config = dict(
    d_mlp=1344,
    activation='geglu',
    positions='rope',
    init_std_o=0.00638,
    decay_fraction=0.605,
    seq_len=1024,
    dataset='wikipedia_en',
)
MLP neurons of a small language model. Each row is named by its layer, matrix (gate and up: input weights; down: output weights) and neuron, and shows model dimensions 32-127. Each number is 50 + 12 x the weight over its row's rms, rounded and kept within 0 to 99. A neuron's up and down rows have the sign that makes its largest values positive.
A block is one neuron, or neurons of one layer that tend to fire together. After each block is what it responds to, as a language model described it from the Wikipedia text at the highest values.

L5.gate546:52 45 36 48 46 51 49 99 36 47 64 56 40 64 53 30 53 37 41 42 63 35 33 69 28 58 54 54 50 51 37 46 39 55 47 66 54 59 38 46 44 65 34 36 46 54 54 54 40 65 54 50 67 51 58 52 42 50 43 48 35 69 42 61 59 45 43 32 47 45 52 63 40 18 60 47 56 49 55 61 32 51 52 58 25 17 53 42 37 63 66 47 55 50 49 56
L5.up546:66 46 60 53 50 44 26 57 31 76 69 67 26 59 68 43 44 31 61 42 34 27 44 36 45 51 51 50 42 61 48 51 47 46 59 61 50 44 76 44 49 55 52 47 34 59 32 61 33 54 68 45 54 60 66 46 47 48 78 40 47 61 25 41 57 49 42 60 39 55 54 46 53 57 51 33 66 56 51 63 57 50 51 42 64 35 45 57 52 64 55 36 46 59 49 40
L5.down546:47 62 60 56 37 41 65 41 58 55 64 38 66 37 43 43 54 46 46 64 40 47 48 56 42 30 52 45 58 49 50 73 47 29 56 39 62 53 53 57 58 41 38 42 41 65 56 58 70 48 46 65 67 47 67 57 34 53 42 60 51 40 58 53 42 50 42 75 48 36 52 60 54 46 53 37 64 41 49 52 69 60 53 55 68 56 36 46 55 44 04 36 59 32 25 21
L5.gate733:65 27 35 46 43 52 48 71 22 44 58 46 59 72 76 39 35 48 40 62 64 38 46 60 33 41 60 47 55 34 45 46 57 30 63 57 44 56 62 60 46 40 53 37 64 67 64 54 50 61 38 68 69 49 32 53 51 52 37 51 57 38 41 57 57 44 40 64 49 41 45 34 81 40 51 60 51 46 29 51 49 72 38 54 34 65 41 34 45 34 43 44 52 58 61 54
L5.up733:62 25 75 51 55 72 27 56 39 66 62 55 40 53 60 61 49 57 47 57 49 32 56 29 55 61 39 34 45 36 63 65 42 45 47 48 47 57 67 61 57 27 23 52 51 53 57 63 51 52 60 57 55 35 62 64 68 39 35 73 55 63 52 45 76 35 44 48 41 50 42 60 43 74 42 47 52 55 58 39 55 41 58 34 38 42 36 43 37 40 55 55 39 66 55 42
L5.down733:61 66 38 48 54 46 41 38 58 57 69 57 55 60 76 36 61 45 40 60 43 55 66 53 48 50 60 58 74 69 40 76 53 52 53 38 36 40 31 57 53 44 56 38 33 35 51 24 49 46 43 60 48 58 75 58 35 65 34 67 50 34 49 58 35 35 56 48 39 63 53 36 61 60 40 49 43 43 46 46 73 48 43 56 51 58 60 21 52 55 34 27 44 15 63 46
L5.gate988:58 47 46 67 56 61 54 51 50 40 51 40 70 62 57 43 62 37 38 63 24 58 45 60 27 53 46 56 48 52 42 70 58 55 61 20 19 34 52 54 53 38 47 59 33 45 43 57 53 47 35 58 64 62 44 68 57 46 57 44 61 45 77 61 44 45 44 45 37 64 37 52 57 64 50 57 49 62 31 42 61 40 51 51 52 41 56 56 45 43 56 37 44 56 68 58
L5.up988:60 54 36 41 46 37 67 68 64 22 61 52 55 55 39 73 56 65 26 62 46 54 47 55 47 54 42 46 61 58 62 41 54 40 39 42 49 68 60 51 77 39 60 55 60 68 67 51 54 34 58 57 57 32 43 48 61 63 69 57 47 51 53 47 56 52 54 55 29 69 42 43 40 52 46 33 48 52 39 25 43 60 31 46 43 42 39 40 43 39 48 53 41 67 61 50
L5.down988:56 72 41 76 46 69 47 30 55 71 38 43 68 49 60 54 54 53 30 28 39 64 64 44 49 60 54 73 70 44 48 79 33 62 67 28 49 43 55 44 63 44 50 67 59 65 48 45 50 40 49 61 49 55 34 55 37 52 41 38 71 49 54 61 52 32 53 56 51 19 42 50 29 42 56 62 36 34 43 59 41 49 51 51 31 64 49 40 58 24 43 35 55 50 39 54
L5.gate1083:71 72 64 58 71 38 47 55 32 53 70 77 57 54 48 37 33 56 35 36 32 51 35 69 47 33 70 47 43 65 47 37 72 50 24 54 45 40 45 66 41 67 55 48 47 43 56 59 60 40 39 52 44 63 49 64 51 59 32 62 53 48 72 46 43 57 36 64 68 51 43 50 52 52 49 45 52 33 28 35 68 50 49 39 34 58 51 50 54 53 71 42 46 40 51 39
L5.up1083:59 65 48 31 56 72 19 58 46 46 61 71 58 49 38 48 55 57 56 38 35 50 47 48 43 37 56 30 45 51 41 55 58 68 36 48 42 25 51 47 51 36 56 36 45 62 56 37 50 54 31 48 42 51 84 44 46 46 67 44 54 54 62 40 38 61 57 44 51 56 18 59 52 33 49 45 62 53 52 38 48 51 45 46 41 62 40 69 45 59 47 44 26 82 76 41
L5.down1083:66 22 44 51 68 50 60 68 37 54 60 62 44 61 55 45 56 33 73 61 38 43 66 61 55 45 75 28 56 59 51 37 37 59 39 44 46 43 63 29 40 53 39 56 53 66 53 38 79 42 61 51 48 68 64 53 57 72 59 41 58 40 53 34 51 33 17 28 64 35 36 38 38 59 46 47 58 47 57 31 52 56 54 60 55 49 47 53 44 59 54 47 35 36 36 53
Post-name delimiter. Punctuation or connector right after a full proper name, mostly a person's, such as a comma before an appositive, " as" in cast lists, table pipes, "(" or dashes.

L5.gate4:45 41 65 37 64 79 52 47 51 59 69 68 52 35 60 42 59 63 63 49 44 39 45 48 67 60 69 54 51 34 43 52 71 82 57 48 67 54 54 62 45 46 45 33 45 49 55 43 58 51 59 65 54 64 09 57 29 60 46 32 44 28 47 49 47 41 52 61 39 44 47 39 60 46 66 40 29 36 39 32 36 34 59 53 63 72 47 66 45 37 50 47 50 59 53 47
L5.up4:49 59 66 60 42 70 34 40 56 62 41 34 56 49 53 41 56 57 50 63 57 42 45 53 70 43 46 47 58 47 48 82 54 49 41 58 30 48 53 50 33 42 59 40 51 63 60 32 63 36 40 48 45 31 41 45 41 55 67 53 48 48 60 56 72 43 54 47 43 53 49 55 44 38 41 55 37 29 50 67 31 43 36 41 45 58 54 56 55 40 67 44 31 47 48 57
L5.down4:54 66 44 54 51 67 37 32 31 57 66 27 49 42 63 43 59 44 49 38 58 63 59 40 71 69 51 53 64 48 46 44 67 21 54 58 41 40 68 65 51 40 58 47 60 45 63 75 44 48 48 46 39 45 57 43 37 50 36 64 56 49 48 52 48 56 45 50 28 65 47 59 53 56 53 50 30 35 51 66 63 30 64 35 50 38 66 38 67 34 45 58 54 46 62 44
L5.gate237:63 55 65 57 67 62 68 52 41 58 37 65 59 40 65 45 45 66 55 60 46 45 65 60 31 62 53 47 35 39 58 44 55 53 70 38 35 38 63 61 41 60 55 59 59 56 66 51 55 57 31 34 62 32 43 35 55 72 65 50 57 44 59 55 46 40 60 41 42 74 63 61 50 58 57 34 33 53 59 64 64 63 54 51 54 46 36 42 49 50 42 54 56 56 59 20
L5.up237:40 42 50 61 61 62 54 76 71 36 64 42 58 55 35 52 68 51 39 55 57 65 44 67 52 62 66 42 42 55 58 54 35 39 46 61 51 60 29 54 67 55 26 62 62 61 56 68 35 41 65 48 52 63 35 58 70 52 84 43 58 71 65 55 56 54 39 49 51 32 61 50 48 56 43 67 49 65 22 54 76 51 32 46 65 70 62 60 40 55 64 45 44 46 68 63
L5.down237:54 58 64 38 47 51 50 45 37 71 55 43 43 29 55 46 52 78 45 60 62 54 52 31 36 62 44 57 47 45 40 45 50 43 48 71 54 47 71 50 47 62 66 73 51 53 50 63 17 49 59 55 46 41 35 37 59 46 48 45 62 34 69 47 46 51 61 46 51 26 30 48 46 47 61 78 37 59 56 63 41 45 50 51 44 23 37 55 56 45 55 33 43 35 54 50
L5.gate669:64 35 43 36 53 60 67 71 49 46 43 54 56 45 63 71 61 59 58 61 54 52 48 33 57 45 57 38 55 58 58 53 52 73 50 48 43 60 64 73 50 54 79 76 69 57 69 49 41 26 30 41 55 45 43 62 45 20 51 71 15 49 62 46 47 53 63 48 60 52 41 33 57 41 28 40 46 32 54 53 47 49 40 54 52 60 32 58 46 32 64 48 68 62 47 50
L5.up669:42 64 59 39 52 46 54 22 39 69 48 42 44 33 77 52 55 59 67 61 54 61 35 54 54 35 54 60 52 45 42 74 41 42 22 68 58 42 62 55 50 42 48 34 57 63 39 60 27 36 56 44 36 61 50 50 41 67 39 95 40 55 52 54 38 47 64 47 27 69 45 57 50 51 57 48 55 65 47 36 43 44 52 71 57 53 60 47 53 53 41 32 54 61 60 25
L5.down669:76 72 55 49 66 61 73 56 63 60 48 38 52 59 50 59 55 49 50 55 62 55 68 55 71 73 52 56 53 53 59 35 47 39 43 74 34 42 52 60 57 54 44 33 57 75 61 62 39 35 38 38 36 53 49 33 43 60 64 60 42 44 40 21 52 47 55 80 60 82 39 63 57 47 42 79 51 69 61 42 44 55 56 60 57 49 44 69 47 63 44 43 54 80 69 29
L5.gate764:46 52 50 61 76 57 57 38 70 48 50 39 46 36 74 72 61 52 44 50 61 55 56 58 68 48 58 43 73 50 36 58 54 47 61 40 46 49 38 50 45 49 39 42 43 48 39 64 28 68 55 50 51 38 38 40 59 50 51 50 41 43 44 56 35 82 48 79 46 46 49 62 47 69 45 62 60 76 48 42 48 58 62 53 40 55 49 70 47 72 31 49 60 50 33 35
L5.up764:63 49 56 57 47 44 39 49 64 51 39 66 59 63 55 42 52 36 27 64 14 54 42 50 58 74 50 62 57 56 64 63 49 57 58 61 35 67 54 50 35 66 44 53 50 48 34 39 39 53 71 48 66 56 40 38 41 78 54 29 49 71 45 45 38 33 51 39 51 42 34 37 60 40 44 55 67 68 54 26 72 52 58 34 48 48 65 54 49 35 59 29 59 55 49 32
L5.down764:60 46 57 28 47 44 41 69 64 82 32 62 73 49 69 43 50 44 43 47 71 18 53 37 46 69 55 71 37 53 71 58 32 72 52 65 54 47 76 37 45 49 62 58 48 49 65 47 51 45 64 53 76 53 41 81 46 56 64 45 48 41 48 47 64 55 58 54 54 61 63 61 57 70 64 49 79 60 49 42 51 58 66 54 48 51 33 37 58 55 44 63 44 52 29 41
Final digits of numbers. Last digit group of multi-digit numbers in tables and stats, e.g. populations, vote counts, measurements: 1,26|5, 11,7|48, 78.|59.

L6.gate552:68 65 51 52 57 37 61 43 28 34 54 50 52 41 30 46 49 50 42 53 51 46 49 50 42 66 36 45 53 53 60 55 45 60 39 41 64 31 45 56 59 45 44 53 53 35 34 62 59 55 73 57 65 67 34 61 66 71 62 34 35 48 55 28 87 31 43 46 49 55 45 36 43 43 50 31 53 49 61 14 62 57 46 48 32 65 40 47 33 28 39 41 39 52 63 54
L6.up552:55 47 56 41 49 70 66 66 56 52 54 41 55 58 64 44 49 64 50 45 46 47 67 49 50 67 61 50 89 48 71 77 66 50 53 56 49 55 52 54 54 40 33 70 51 43 23 58 37 49 60 31 58 74 35 67 73 62 64 50 49 73 54 49 84 34 50 49 41 47 54 40 31 67 41 36 53 75 56 39 58 39 36 50 26 63 37 76 47 44 56 61 45 55 45 52
L6.down552:54 70 52 53 65 59 42 44 46 39 66 52 36 72 54 54 60 64 68 61 28 47 58 44 44 45 59 57 64 34 49 48 63 58 61 64 31 40 54 45 42 51 52 59 35 71 54 47 53 52 56 61 51 43 58 47 72 43 40 34 53 65 37 44 60 52 47 52 54 67 55 62 36 57 52 50 47 55 49 52 51 38 39 51 46 63 36 54 46 29 42 48 28 37 68 54
L6.gate691:46 31 51 49 41 50 54 41 32 44 74 67 65 57 48 33 49 49 37 61 51 47 43 49 66 70 54 47 69 52 55 45 43 45 61 54 25 40 54 50 54 34 37 46 49 64 51 56 49 50 53 44 54 67 38 33 64 49 46 67 39 55 54 60 72 49 79 57 57 74 51 31 43 52 47 53 36 30 44 39 42 62 47 44 57 62 22 47 57 15 55 38 42 50 83 56
L6.up691:60 30 54 58 58 56 38 64 52 42 66 85 38 67 53 47 43 50 46 34 32 47 40 35 49 57 58 54 32 67 76 63 54 66 44 46 67 28 61 64 48 24 60 63 52 40 55 42 59 62 60 72 57 60 44 70 53 59 52 29 50 56 54 63 56 49 44 67 36 36 57 48 55 59 55 75 60 34 48 19 63 84 39 46 72 59 42 36 54 57 37 51 53 60 40 44
L6.down691:53 63 53 61 50 62 56 60 66 39 69 55 74 56 53 53 56 51 48 49 29 32 54 55 40 51 75 47 55 36 59 35 35 74 54 36 22 06 57 51 69 32 50 49 35 42 44 48 37 55 35 40 48 48 52 65 53 48 54 30 56 35 56 56 39 49 58 54 36 34 38 44 64 51 66 52 42 40 55 41 63 35 28 47 53 55 48 58 36 39 43 47 46 50 70 30
L6.gate831:46 58 57 52 48 48 46 48 55 46 47 37 76 55 39 47 63 64 21 30 44 33 61 71 55 74 65 61 63 43 41 56 24 63 49 33 25 42 61 72 38 66 55 53 34 55 65 46 25 37 50 52 38 50 55 71 62 43 39 56 48 34 37 64 43 50 52 71 51 38 42 56 35 57 53 46 25 57 45 30 42 34 40 35 62 44 41 45 59 66 39 43 43 65 69 31
L6.up831:59 66 68 56 54 46 50 42 39 72 44 44 69 34 41 38 71 39 52 44 33 68 85 44 43 43 53 79 38 52 34 53 40 76 45 52 66 55 53 55 56 44 50 40 58 60 64 67 67 55 56 56 54 43 57 44 38 43 55 41 48 44 54 61 59 66 33 71 34 68 64 54 39 50 41 57 48 68 42 34 54 52 49 36 52 41 50 57 57 43 30 38 39 51 47 56
L6.down831:66 46 74 42 26 53 40 61 57 40 50 46 54 47 56 47 53 48 47 52 65 34 83 48 42 41 51 42 33 41 32 36 55 56 41 25 47 53 75 33 51 53 56 57 45 45 30 51 44 45 41 31 29 39 54 45 72 49 40 43 50 46 67 41 55 63 47 37 54 55 41 45 63 64 65 72 59 52 37 59 40 43 44 28 70 49 50 60 55 50 48 49 51 11 32 53
L6.gate986:43 60 41 35 64 45 51 53 60 41 50 22 68 75 44 64 58 42 36 50 47 56 51 55 44 61 52 66 50 48 42 39 51 48 46 25 46 58 60 54 65 47 38 39 46 61 44 25 45 40 58 49 53 34 61 34 53 57 65 60 53 53 54 48 40 27 40 55 40 56 68 27 65 39 53 31 38 38 41 45 39 48 45 52 61 66 29 34 57 53 56 32 47 64 64 43
L6.up986:52 63 35 50 70 61 68 56 35 25 52 46 69 38 52 46 64 38 44 47 47 33 68 53 48 70 41 58 51 65 52 74 51 55 52 05 27 48 38 64 72 52 62 44 60 49 27 44 43 38 63 66 51 35 61 59 94 56 67 49 49 51 43 44 53 46 56 42 57 28 41 36 39 61 61 41 23 52 57 27 41 40 40 66 29 20 42 43 38 57 35 40 36 60 31 69
L6.down986:44 89 45 60 43 55 37 51 38 59 49 58 54 61 63 57 36 45 57 29 59 58 67 64 34 50 44 63 46 51 35 43 40 55 19 52 56 49 59 53 39 41 35 56 41 42 52 44 38 47 47 43 43 60 47 41 53 35 51 37 64 62 41 44 55 62 57 62 43 66 37 30 65 67 54 63 61 38 55 55 58 72 70 49 43 57 54 46 38 55 46 65 53 42 42 62
Upcoming job-title predictor. Tokens just before a person's title or role is named, like Deputy, Assistant, Vice, Rear, or words such as appointed, as, and, served as, a comma.

L2.gate588:40 50 54 50 40 41 56 65 39 57 31 55 59 62 29 54 53 55 59 58 22 40 54 67 42 78 56 51 47 52 35 37 46 49 62 54 51 53 43 53 53 65 72 39 51 44 49 57 55 32 42 54 38 65 41 50 60 58 61 47 61 44 60 40 46 53 58 50 59 24 39 42 45 57 47 59 56 35 66 43 48 19 41 36 41 55 51 22 68 32 54 18 64 46 78 66
L2.up588:25 31 73 49 34 72 64 62 47 68 52 38 37 39 44 40 70 36 48 45 23 37 68 77 49 64 76 56 48 61 49 43 45 46 57 33 53 38 51 64 51 79 59 39 18 56 50 56 52 40 58 53 30 64 38 45 49 62 56 64 61 45 77 51 42 49 61 43 47 59 48 56 55 54 36 70 50 33 53 39 43 25 55 37 37 52 52 31 38 46 54 30 53 58 60 55
L2.down588:37 35 59 57 49 74 59 34 47 60 50 59 44 44 49 42 50 71 62 48 36 48 64 26 47 45 52 59 63 48 52 51 51 40 54 40 54 49 45 57 49 51 66 43 43 53 52 45 45 41 56 38 43 51 25 42 54 55 52 47 45 54 76 17 55 78 65 71 51 50 55 50 50 70 35 48 47 50 64 37 77 48 51 65 70 36 63 42 62 65 48 32 26 60 84 68
Titles before names. Title, rank or role words, and country codes in results tables, that come right before a person's name or an "of" phrase, such as Major, CEO, RUS.

L2.gate512:47 38 33 43 76 46 55 41 48 57 45 54 63 40 64 66 31 39 45 63 81 45 45 56 53 43 62 55 74 47 59 34 44 57 73 69 44 73 51 59 66 52 59 49 37 62 21 64 39 59 59 51 35 70 71 28 70 60 55 47 78 32 65 64 71 71 58 46 70 49 62 44 34 63 43 44 55 42 56 36 48 62 55 55 57 53 29 49 67 60 48 38 48 60 31 42
L2.up512:54 47 31 44 53 39 57 49 41 38 26 59 44 58 69 64 66 57 50 47 54 31 63 66 49 56 53 59 42 43 49 69 35 46 62 48 54 70 48 29 63 63 67 57 45 44 61 51 31 66 24 51 42 65 42 36 57 48 59 48 50 44 39 59 54 34 52 54 64 33 51 54 62 50 42 65 58 41 71 50 46 61 44 58 41 62 55 47 42 51 24 48 37 30 47 44
L2.down512:69 41 47 27 26 63 50 53 47 69 41 57 55 56 53 62 54 52 58 50 64 57 38 52 38 58 56 39 50 34 42 30 63 50 47 75 48 70 45 51 34 52 51 37 57 39 54 71 42 36 43 65 52 60 53 58 56 39 55 59 64 77 37 64 46 43 56 42 55 32 65 50 39 45 40 51 62 42 64 47 56 56 76 48 39 32 32 60 56 61 46 49 34 63 49 43
Multi-digit number pieces. Digit tokens inside or ending multi-digit numbers, mostly in wiki tables of votes, yards or scores, such as 3|22, 4|45,801, 18|25.